config = dict(
    vocab_size=32768,
    init='normal',
    init_std_down=0.0039,
    beta1=0.9,
    max_steps=6101,
)
MLP neurons of a small language model. Each row is named by its layer, matrix (gate and up: input weights) and neuron, and shows model dimensions 0-159. Each number is 500 + 40 x the weight over its row's rms, rounded and kept within 0 to 999. Numbers have three digits each. A neuron's up and down rows have the sign that makes its largest values positive.
A block is one neuron, or neurons of one layer that tend to fire together. After each block is what it responds to, as a language model described it from the Wikipedia text at the highest values.

L6.gate18:526451493557550500517531472570447563452559518442598517505523480459497483480516496507480442531504515524448480471556523517544495469497545499580507470443491539521454519500569447497467452467422468538494484515554483504490496528468496526486480451461462528529528528520564483522453586490475516490577495455458557528522524467438485560483424504538527422611510577515474551492544464542517562531523465463513464417536481519577409590555481446568461529483519509506527486535526502482479512517521474
L6.up18:571527478450545496501467563592528497439509483481465493417512461499530503472578505478483474557458507445489464494524413550474504479462514412574487501431476480492500540468566474502557519465460518512480540568513501483539577483458501495485538520470535533495516484463503455475400524474530506535470490384477473521514528466495546502409479473474540553449480454521479572575444521524487465452448530492507457414488502538533525480494455556469487504463581504570512513438478525461493473437561486
L6.gate125:614547535447518563539486562453469470507539423495388428480481542526492452469508574582511478536526452556535456444416511459544530428486501457513509461501588580485547457514518550504517524509480526507505482499422558528495475511497531559508537509494499532493553493518476446526505547521469519487468493500456429535518498435509460530522480450420495509495420484507457519505479535397512536439503517497438548437525469574504531530522466460507489494466469536478493468489452517562523543485492530
L6.up125:428514537491557513470480536491491489504510470434484575420493572487500524562581462548408471511558475451544491456515482443490573458542523499538481520526522543480503513529530499605526518514482496534476514470444533509450456488458499494485468486508453483477440442545474529548534552603493512469522524484427480476457533467511546488419558487469463515567510475475493556494432473416455439502539505547528529495505495499415472461487517502436470526412517478530544463501503543558509493473570584
L6.gate150:566485553482516553530474455504383511497443516478517498403542525473577462510501483460557463533544563488567529477445453510534571457503485573495522469629497441566520435486493544509490478447463570529490458486543570541518538476515433481474447431455481468499510578563576465485477502498481471470546516496446491469524538472473549536478458497539494434548482473511489484503429522484483533482478483492504497447472454476459572516527464479430505485514435515508504460494494551464464511560515541
L6.up150:488616519477515561597488532567464556519529469431456470511538482491537561432544498523564433516487451519605528532511532507485541501519424467491554466538445535447429451471525458469518530519482436509502480500535517547481498518494513523460478488492486533499558478491516483526536502474517558529484509434509561503561390555567516551410481538529490522522539446444503473557467539566510451443470479419544484534481481477462521476526553493538529424554522537478519472500500479518537477489536492
L6.gate188:486512461497557515492544513524480544516521492563395516475507480518578469535453470494455480576512452526486439548514511475497479514441409523553476581472478462482404570515411480514491412493490468553431501476567515461539522604508499471493458472454535508466536508506533504476474490531492542498481422510465426482449494507565520559440533477462522478510539523460477511505482538496432464468511456523499531524525540533536461501512499486534491536545554496499502506384502599527573479520513428
L6.up188:493526486521537552543507559509520472471507513491449489502503506440455474487577526496481499582526506502535476475502574465496552504539574452436583499554517453505480424419575508425520521482508445440491452492526533530477561518476500524542526484490449523486502512515444415482487496594392514487521492527571525503485468480489448542535480507527500451563451431579518532462571495450524465501454491483495450418455507496468466560444511579514457483465506505535548520518496454469520594482474447
L6.gate203:498530538428499462552545531474486490505516457449540438519548503477515399482478525537465417500484457494585547436600446426496534505509556534509471474499497451487562451467523508462462542494487537490505476512515543559473498496496520506488500519528436526463515583555492471496504448510476396487543500460475477541537479451578468449557474504470425501562527421539446535556394512454463516555500512543562523504496463566480476550502481500468465461423534484460478500521509509545501496427538490
L6.up203:473437531418466480459523479458514469458421438467483535539472516547527476509495538543494499521507487473572457456526518446534594491545544541541549465449484544517502465469460533547473480514406496466560517519522530501456491497517518498502496408501428534485461499532499541519478533444477441535587563496524456559456372481493473446444488513495444505511497456556446507507473571402589505444490461507477480478481515472483499505447494473543427438486513425506501480517503461505505450455523546
L6.gate250:514532593490530570514530575561465407468500583507398410481554470446530561468446519535476481541498492504511546496434490492502535463531473554480540556547494441565490526467523545400540454436516534470459495470468490461507501506489491454491510514481505478502581427450478475500416569467474503535500511418519488454528464523487577534567501444494540537456518509520481447496477505519523559479534483493517527470472434470541486519524462439533511524494430540460491525482546459533517556518498449
L6.up250:457522532512494520400467477565483507459511518462498464505501477458496457546435479541435468564496564533494610517502478530546505499461500519592462485523487508524534534468526437476514514561444477546442528493513477542474520463480487442536501533481467465443580462455449504456507441509554531520533443462546446487458472519533542533510378390524486500485509489518454497488512441488519517508526459486543484529476506499577451521524541496444584436561457533560480551470523492414504556517477466
L6.gate297:488533499544495542514550505529455523513500556507470459518425543474530509473561544465450493529539537490558550462529469455467536481472497483530531465483476516514415464544473503501429492519462467469452472486522495427519527495454472547458481591569505565485546538465463435492534570553429523471571613504472511537471470549501532521481466406479492533540479502504522538527448504452476466536446504460520502557494407587489507523456472386574495451530494562465480456485503537487560521492480544
L6.up297:473503515498508481533522493500414452453504532504480473493505524558544521456565499453469435513568458508550524466489510472457500549523576539534558465514388536514553494574479525539436488498490466468540454472495462526518493491483505506565489550509429599525516461525487477476571548448494517502499638520419561527517431515487547519526477484442515525532513554510475537511471508500475427474484488470538564469497447553491505502481465431578481432474531542520454497454548532530532556564448539
L6.gate303:489472527539542515532571525468470429463446442462562455470495545484476510465505462472476426422509517372506513475534481464451489540544544553442522489500537500556503464531447538518566527450495554471553469526523553475514546404493549488491486532524489556451458484576499524536484522500548510574515477483453517482495465580492478512481448568451461530474540505498492455528448543459537533467522461496517567586494495462518565478564472532483569495474418554457488537476492456490447488504524569
L6.up303:487432496491541488522468471451471472541516462506477483537489512530474442443565480481467538498611561477475465603546536559515535503481495429501453524514553540471475519428554496479541472498556453496484528440494507502490389504469500458423504482507517433510505525517510448558534442503444455480515508517563506492484536460454410543508460487483460570573485489453463544437544460570486449512463494499475452511539530475526478543525470451527489531526628502407491509491530451474502488472494452
Word-initial capital fragments. Single capital-letter pieces (S, R, T, Sh) beginning a longer word or acronym, often after line breaks, parentheses, periods or hyphens, as in (SFI), Rebels, U.S.

L6.gate41:490538382631470457488491464512503484417507505569513560475492523481491472497480477487528512493526522472502479482468369508519481517480412464505519561605526424526502449484480519510518431485458511457472549454443412498431517520480480457565502544485490539474601444492501482515410432502505460445492488543522551456462496505484479462487489490477503419505516487534558462505454496544543429547491564433470554534477514455501488509464518513486485445555489489506523497533481466527506489494519486
L6.up41:482487456456488504479516483574491514476440554596518504425556453535556452514527456422431501534538508484471526509453468460488463519491456457518457458546440439521495559499546491476559462498450476417563513463449480455542547563494519489508488541468457548523515486571459516491517444439483497491548497522535591511520475548499490429454491533592489530587507527518506477469504515519539446494503556452487564410494481405549556516464491513506484428466435478531513427535476486486503498543504498
L6.gate54:522579444509469454558451457527397480501533530500507524463536443503528574510493498463539597463505458450503510534452554403534499527429540471530464548456528473585495522452447514492507475476506488535446448552444512497485507539464525489529539499510510516513451489479468550469485467520531517491470448493477522454554518500544458587496594499447540466490440565462585609481509495505416521514488506516491545573499421519462478517575513476478460477479488476512495511486529479569510518471443452
L6.up54:565508412533449471558541482486479449433483504513505489553490497563515562509572487501487542493508551470456504501474501539559511488457580468497489505489485483601553450527494552444529564448529499493510561481574463509493540520554510489454543548459501588489433495533550488502520576493550490481460480492611551559567529518506579530454522527567503446472536512525447546565502450507489484513424560418444467534517485472482517486520436529507470512539465467520519520562531504453515459486538535
L6.gate117:424510493446442480491558513502502492523551528471518500500580589458550509479509483456517507442607561426460487443555459463508499532458464448471544504458504452495528529485472553518523489469493564582516512547489496530471543534469477543424499519522452539503521470429493493442415541522584472489525578496437466492489522575453490506515550492469495503439456566430519515493411477462470512478490466456445552573540452540498463529477496508486483437495508516455509570568519455545460475511485483
L6.up117:475473531435516482522479578518485474532535525471555492475529468497495476506485548435454502506534472514463474494503507524507494521500536535538513504480619483548500495502495490432541532448512521471549511571415541543463585474459593504485537533527507470497441496446506514443498536495526554415481487393546498481514493576538483460449462525549465490489521478554528481513474388444529507495567514451476480526492469463506492484444580509540496424510414646513503497532479460480534487462521490
L6.gate123:507477400549518557513481501502476474511475494498523519453541520348513473457467491534483473518451529530493480470453487545495510483515429475476491477496589514478467462488512476471468506480505536522543451487461540419442479532421471520522536533493541449592479516404491524502541464550497486543535561540559488487540503467492492490593499485515501481397512496468531472476407491491512454486532499511445530548546479504534501515531519512514514401540455496595577572496458457493592512475471506
L6.up123:474556468502509524517444479539479464506599483546529536485513489519543500382522518448491460482516536529459498482437433507504452488558413535429550530512539486476483533477533528532514541473540472533524443447452547487539472536453526497467483479491517535601546492482507499484544528547508520459528496497492434437458495474483529546487497485483455487455552444479541524544456459545475535571444560487450530456541411464547511470486555535497473406525452569504527591532445445483552435479497537
L6.gate270:488549537461552467489505555465447534421465464502508495578532511517491542492532552435597585498463509568503468447501491479544499501460505466427478508487553491491527457516504492439530476519402466493606538560505547458464474486496477469517474499519521521508430441561487506516554459451536518448506512529460506495526523522433490498493476491427452468465491489483533511535467563454510571581377523407567564488485481481504437511488504536564501473513497472536520558515442483540479534494527553
L6.up270:490562496423490532553499521463464513504476495496521562430564500505497492444512532441583561503544519513488504471476437434544508495430523466450439467538480475427522432502501531489495431546417510482524536484465459443486473504483443391494517578517568524510460514540471501592480449464506464479478527483496447496522568517526522511516536537436486447505552510471514506529446538499520519483373465439545570485400507502505535516517502505515456470529497464551500542538517510557519498414468508
L6.gate382:433433443439523461480490483484499461470382514552512535529470518515535477430557520459537548493488567464496525483478491558516464457475462471449412492518441526494489466501524479446517451515458526561540488516500464459524408517440519501469445553492565452576486436502452475476556490531565464471419503566487476536495536513468527467507480512453481500500583517473561546530480556469497534506477457475514528529487414472490553477469501583472477438542482480458541559526416524493557518520565500
L6.up382:532543497486506522534469576482472536503490456526475480504524385414453577504505547438517552477446435443560472538525518536485550485459456473426477485538510517526550449522533506456501541519497527530576507442384466506497415502421416468457463498551491567468554529532435527466556466509496484527526503499529453543523620489497504504508580553477504546474522408543495508496468506491534538497457450475466461562489501478554546514525451483478534504528493498481513527550514550465494508528500510
L6.gate391:452543540505429544448480507439481513502512469492506555545558449494533591484478541419504472522482538512435462512520488540565521458504507397481526459537540517482516504510522461483515519497448527570562537475509483518440496435476480468514490542507534492520577461478460469578498454462514538496530481466494473519591587524488478560477453554538505544482495490543571511522403478492533513521444532494530601551523467514473477557493480454453482507594488494461485535579527456569505442464480565
L6.up391:443489480511477453500569468495469502496417524505519531583539513455458444459486528486469477472500478463497502509492606422496527469527495519503479493482532490606474515462451479444536509483486507547508513520484479472501523488450472534427550565482486457533531501486558491500559519454504494514491568590421485472539491521428510477517516558540511501400469533429523466485429507502476543516451445432493533531489486368491527504478497573434461388474432492493428484513473508510521462502544524
L6.gate428:513512465525476479454475557510435521458537499489558502507536476564517455503462548471470562422457461428505584488533533512568533527464527521579492452501529547479477483561478485493548583485442513511548457537493507460386547511520469550525502488563545561431487521506511449514556503499438572504529444465523511451483454493541516530435546488429508487462536485469503498492479411472483477460497493488406452523522436568415507479496534532522444457515449511409483484534522498520518519568523512
L6.up428:483539472499506481540489506503482500484471494592488447534500574488502522480533449500571581497518504518559429439505462490516493498545469431433538542532496477436532493505573512486458454478457492506504511398506528486544488448535413587447469540431521586500509495470407521458491473460541442471526526494507521545483569577500487439433551462450494521472551526461511463559467526502551530521444531528523520495444490448512523424537472529543499475483519523484482617501456440550506515503523532
Head noun after article. Singular head nouns right after "a", "an" or an adjective, usually followed by "of", as in member, man, number, medalist.

L7.gate32:500485560531522440526492596400515455492543554485488541537540511526547487490486506492529485524471467567474553473425467476467533436511494404480504537486510501464513442556512508478376413469510506497533491496454533481525449576512493471536484514492555480462488563469519454420454482528441501512479574416532555515473456510503468468498530481480421525504501513449506472470522494479444532522531509452469524551474437496510534446478461490532573498463438523457532559524487373446513460521507506
L7.up32:419494494478508469463476454508476492522506490497510577534445548477510517563533517550452499453479432479537456476581545522524538448500561507494516558472545568515549400480491512495518558393464484499536527506502499517439482494415525443592498484528511504517469529482466486437515584426547560452502552480575553452531527505445555428509500486527418512533507523494509577516535463537509459478440509455489512461531449493502510514499459503499408444503473488498473524546508584490534433457516478
L7.gate70:426532459497517580508554535509483472560547498496531494569476489501503497513571493527524493461417524433445551468508475590458418509519548469469528482533583492454490448538468515484452540482469510558453504594467457535497449434549515545502451559442515512436484555511501484468449454442507512484566459473427515467532531549465455532493525446501515511490530555440517442467475470464509495522537492559451576607533504515488457533450481511500531486584475494533521515504538438439495530486489485
L7.up70:474489495527448513502516527404525454480496468466483502540470520434497630465536544536427465394531374534520539486476484481509482481503435507463509511564525510450506533550475506484467445515563502523528510508498481496484539469492545597504506500543525522521460531479548434437547491543472531444468561516534466465485442531464477491504550486507510545451473484547453473520457544518518452435501454483443501543528499493485560492504622491557504486432463575488482500485547425485504479535523568
L7.gate88:512514551571543492481512452471493503457588466435500537577532441480511441470497451532512531497512491484412523490523529594542440497506474580531459469420469493519482493504529531482478482455517488532483562518407519466439448552576434561509500480474511581494508452506546445470524470563524477484443457485498501485563476491489517570539519463528538470489516513503505480490490528534420480505555476543434536536563581436540502481490540550541530511453530506481538561497412542499413497461490480
L7.up88:501529477503434483509469499447444508551548462507475544504549489466506488477536472470513390482525457436482493469446547523460553481473544502503541564457525499510429537462498520566529548428518575465492539440442535511505461470518497505514498586501531503524530532515543470497455497467511459631488426491474530482502544514509475548519532441571522456436477466403529496464464470580504419488508566555504524518511525467497447541459429594556549504469459542483547513508536492447488512481469531
L7.gate303:504492473503457546457497448471519462467528428492489545528514464481525505513551527456522531494549477507544496462499444521544491402470526482457470469522518569498467539542507523473595408511498516575547545488485566514547536531462498512532531573428523544532514555491503507529437461535482449507556561551488501487477548509522489614535469424510489530461475486464513554542459427585511472496443461508459460522591544487483514461527530520535471475535454570530498547513450480512492412518399499
L7.up303:516466488499502407483568457503494487479521487517536528529496537496471453531512488500451508552472485523464499479473556478482485527543511476495433546461515529568514460422485484529448596447500539496489477461467511501518487462514467561469503519523532521449540432450479476515560531533491516528471491448562589458457504413564538447501501475500530505501535413469512513483522433506525470581511487502363466499545549440591396473537501533520567454555455467433507473518481486488568500504523565
L7.gate329:490444475500533549453458460525516500527477468505490486609508535516507555548468467469433532505494512525540552484588415497462566520471474524539508546513528475512469453513509533508505523525479454478462532515534520460505540553515533493457506507592605534538429545544493540543461470377488491473534448497536533519479512508505475539522505458488571556429442523464544501543458483485555426496485517454467531481526510574413479579459491491526539484461443545518465482580450489487550426472475530
L7.up329:524478564501546407481467568524458505560486453419490487470459455519536451490423484497460555563511578518497511515476536494552503508572475493575461491440523452474472482533459541485504461512511501493450521528506454491554496509544504458446432509484514544477504489539520551427440490500531482450421532491477478449452571528592550512558472490503509482435541473525536492623486505507488484538488516529574504421543537468511494462558508503542489519542527433467469534553433532455497458573541471
L7.gate358:513508546499568521474492455476526533490550400505470466390420513581488466497479482463484509450516441473531456504585477440504494460504450464554489505485572455588456397469515528574522505486591535474508480439450490505548497525480572464542534571501512466477521508526504459455551477475535542473482459499520505436462447527541489463488473498467496518494551520480503508413494444439453535490508506544486521567473483543476573539498529558489450516484408523477534467507460462472484483543445537
L7.up358:443480508483481467520442533563531517593544454488533544555503540530498556502484462452454502477508473443572495500542459488542503585448468426570515530493511525436556512428542512490509475489586489528452462509451584494541607516515508483469471554495507522545524476500521589467538504499566492524467509509456526475505416529566445518544525468496529459451564454457491524525461484508462468497556544528463545521525553521481404475485552468558507521477492539579543455522522464549526552537494482
L7.gate365:527531463453483482545532499515551535460466492510580491517515524441491476485541548546449411438521499478507553411522495544529565476493527469429547487513485567500530472482464504494531522466516554546524494549507472561445493509581489471529510493510454515474531502444491437511479406461491514574558489478485555410516499540457559529519552467546512475416550453455444467514545467528459529461525492468521504606519461462458486496456468463521578400481498574430472541455486538491506484489546509
L7.up365:503514478505502512492445481501488522514514546477525475482538544435491502475461488501460474511452503497519464409436479506466481486456508511503517554476533540543454533464493544523568456518466457545485560517508459502502585530480480465513532521540466493453510514566452495472546437552506521515553474429551514439487589494523551502500581430624539458488408530506499498497453491545484504548517507534492571444554477460462485468519562481537527511454447628532530569517450497492573450578486436
L7.gate381:551453473562418578512485480527525529548500520489496507480520521546512599443441513521497535539574489469448464466506438447558532500476504482472548485486482501494468481464502530474518546477544518485561466464535520522486486530459470480469474499560526456529504588448469467503488546531478572471506570522546501511485514482494500469556539438481543424516468491535545562456467447484452504450474440453527476491548471522478532511397552484570485482431507610516537499476522357482501546467448515
L7.up381:476471449508464510512500588445473486484482496523525506498466468537578500517508480410524447498459442504459494474501418498513453523501476512557432495461570554483467496487523481501580547489474519528476521545482553576494451570508437454476512566457517477505496427592521503493512461534540577529426534498500466521515486500567490593494519519435490556474493494527494517475508544531487494452525464489453566401509428473487513538530494551509497464553477522479552504548514427440546424387517500
Role and title nouns. Nouns naming a person's job, title or relation, often right before or after a name, such as journalist, Director, Minister, chairman, son.

L14.gate395:540493560491515481399487520563439517512499473460433473471512530475440476492491505524470482527536509522522526472509429496455483524471567546501550454498519450429483491534491558514527515468510501492518492613486447533411491478529464561435468483506534487493594487489476545476564562473487481553519522557477505501523477421440469536469470534472500582466484471591422520529522489467552508463485449480413490572536497505431547534504396495583478576492531494461466468476487498529516489499434497
L14.up395:548516471535507482398548554474438518503505425400481499467508450491494519463554534531378459542507537433466474474490532458446537501419544514551533512456478419522474490519500552554572527440567467459445519538589515514394464528471446492469542518487524480505470540448461548523536545453442475471483496486474477525521529545522505505494478483480513468506549516532520551572487506483500511494505482415494476502492493459496536464564439500552464502535464532459482478461483466556526410490444518
Split word-initial capitals. Opening capital-letter piece of a word split into fragments, often names, titles or initials after a quote, newline or parenthesis, e.g. St(raight), W(helan), U.K.

L7.gate22:558500490520499452550484493517518499395454473504465465406454494450615558502478508483450449429505565513468468506461473543521484502483474477496511436554534478529517468536513546553531446387530489506488529449423532571473542517467465521500512487450477523478493502485545528504409538476443483460501555481472436499435485445488418494510584501503514522434555474486569555579492444541508454464461457462461505493527494486494552481465496487544509552509538447483453495504490503542575440481510530
L7.up22:510430521537504493457442493438488484444483466496467454509525486479577541500528490471521519461492512501471563444519451538489485483498502459590544464497469479534468528574581546570567480459536509515469555485497512508552513526491468546487484544402449538559486516511517525502504437509470453542524519488550479507492565434506488493493560487534516543434416450578507513535477516493529478454432545492540539398442503458594556535401507468529571529517512495470458515520539468454525420521547496
L7.gate68:530544532436540512431523470507498604492465529510485433449515510486575402463521438475471527562516470489519564463507476431493567464510476491483484451539489480541469457464466496511550523505390507516415536444470521531539540517465487518500508564506525534452491509482590465507465465505513493440522474447549534501423498528530421448435531505438496528503534531483560469490512432506590499502515465458480466526452450477453480531501475487501455485488434478460556494486538532494428410463459547
L7.up68:457544532528553520554520519487358499497445503505542485506466487518539516465529526474498556480537385478589469563448477455540516474545511505497512478457501557477536377532497548486567513413446519466488549496413527475461528548484477533507523531437516528463448523525504465512532419480521483526468594529451469496500468458548521549497486541448529515501571461499522539492461494493514434456458462492523469566435510489531444460491478556502523532502531579454523465519502532501539458503459481
L7.gate74:547505478413542491459527481573433513501470447572469393496450583511474510509506397491550473600508496512511500475490438475530530504540410525535483505475552502545552452519463545468530454492441520524431533480538530475553538466456483524474489474563486536476535422525487543612524540471520554431473445491463497551520558529502556527562490507485512531526454463526509486533498511576522515528487487492499596522499450468443482506419504552506532491509438518511533453486513494483495502517516557
L7.up74:573478498511437518456509471512530557481551459519523475492571570529445485464511486457532496537461520501507503511460463467489472424508454539507436517426530522562487450464469519454509481493479445505527573474528541505522528501525475540429583488495527533492494507476461517576466416454475519459461480488519486533528477515498512540459450521396505516431569472504417501508596513585552469483465405498500385453483527544510502443498521517498434527488521538454519518392454474481519475540490525
L7.gate113:509514494479490500512468522447489531466525478441491516529479505505536492475533544385498508498486504430491466507471537456564464551509474395514458445425477430531509486486495536568538500425487440535473510426462452562542515494516418594458557475471432563491538489497518526536516551460455491487523495507468508497508505559558477513521547534520457510500545538477513556517512456472521548434442442471436519588520487485508449478480456548539520480484379451443512544610512521516504492495517474
L7.up113:535546513555519554526504498408511536500485475531506524495577522493446499462520422545442496463438446459467534490494517525562513432543495495539531582485489527475547516514507479485511493557419488488446521424472456532426502495513531597534551496470479580517555515539481556581573509494420472459504508546499510458552534514516509440508516476565489524411532501519556504476507450484488495536494588512510498563567509518471432480526456444499497581579449517487457494538479511453477436475531510
L7.gate123:472497502574533555482482499478554449509526499508514453482519542539483453509533493575522475499510523508537512512469482485510461454430538527431471482559432528434461497611585487541542426535527487477525524475475481523522431475491522526540510524520461543469470492600488512511579567466510483531530588553460517539522448490505517502513489448455532573594508497442509530536550422573474520611509487511457518472560479462515476495501505530456542493525472583479510526443468563507452486538505569
L7.up123:506466483488533498562577480566434453499464479521535552534487483523489565511535418476497543513490456509498546485488547507512547554400438499528452480518470518448430442547482459480511453526509446510511563527533534499503511435564493472509555489456466533510478434525452527514574449455451475512520485490507515559430483508480522519502516483542455468537495502515516518547590428470562547506519548436434521445522473454482527489576547549542533549505567462435488593477469461482557495552576479
L7.gate159:471615453546495448499454456543491473496475465509525458505461504491555473469512518497499452544438458513552486552532485447514491498491495500524452451480452466470471453585478559500504424476551472520455524454446510456450503473539495510536543432469525442449447472501504472506538521615510505505525486524489481504490579531517573431491466508513523557563518448453464492559535435479476479565519409525503431475506539501469539525490481496517537512546465384489528538449395457471496459471498560
L7.up159:481478468509518520497483518532536494513456485496511503518472502477524443448480511504509458554484484443559403510545522479559548542452485614540571470417495479568522482478517534474517539493525518475506505531419529539485538542476488475563513483498410490443407460463500512417493588485456505492469518453496491479460507545514568539531458531512537504507522469464489570575505493555501459415551423524458510514477517486416541597455550491496548490541496436463426444518512427496489506532502471
L7.gate318:456531443455538475500504497478481496515496467482529496524499551514582463471473526475487426444537475528470464499467431533526465562474488447517507501487449556503445455425440601532585589466475456505558555484526430508507438461535531542472510538477497533509477485583465557567536548521481500494408538505531545549540468491509510471507481539485549534432519548537450523495567512532497508468392502437474508513442530549422554524553533443532515529493469552524481448543488549520487518447495511
L7.up318:477530503480464443447555532488457558504481443506543484422430513460478522490514529469477483512543577556562440572503496517500583499547430518516464427463497443508508422452525575419530507437544478538497559502500499537495436464485524491539568502470502432454488531467472489439523461486521513474546490534542488495501530566553562448528447510498441512478555423498517419504491479445429518522480454436555503486472492498545534532508524517390492515501506497540560496455505535486585465495530478
L7.gate323:507487417455464538526515491515562476432551427550530555487543585562504510512535527559503493496420396448557527498490494519477463449501581522500580469514468542505623508515466522606551572475481535435525525489512504536481508533481515544533545508518477476541474531505470491519519447463516497486500542508569505526566551469506501494456517452470526549486541438546450529531464480505479480550463421499445557488456516521437508466499467538504451484459506557560520465457444489508505431499529545
L7.up323:505439503518431485481518514498550528485452458416530518460458510504480485469500461568454494548472464495500469491470520388585521419558497528451475412543571459484465504462480522611506512458517461488456504430470521496464448548503507503537535465506468521469534617520478460493568484531469490462582510472530477534465535505560582474456493475505518490527529518528548505493529490454434493513520541524499545549490483426593528452494507520473493496450534550504475545457420525530511504568562495
Agent/source prepositions. Prepositions that introduce the agent or source after a passive verb or noun, mostly by, also from and with, e.g. published by, degree from, partnership with.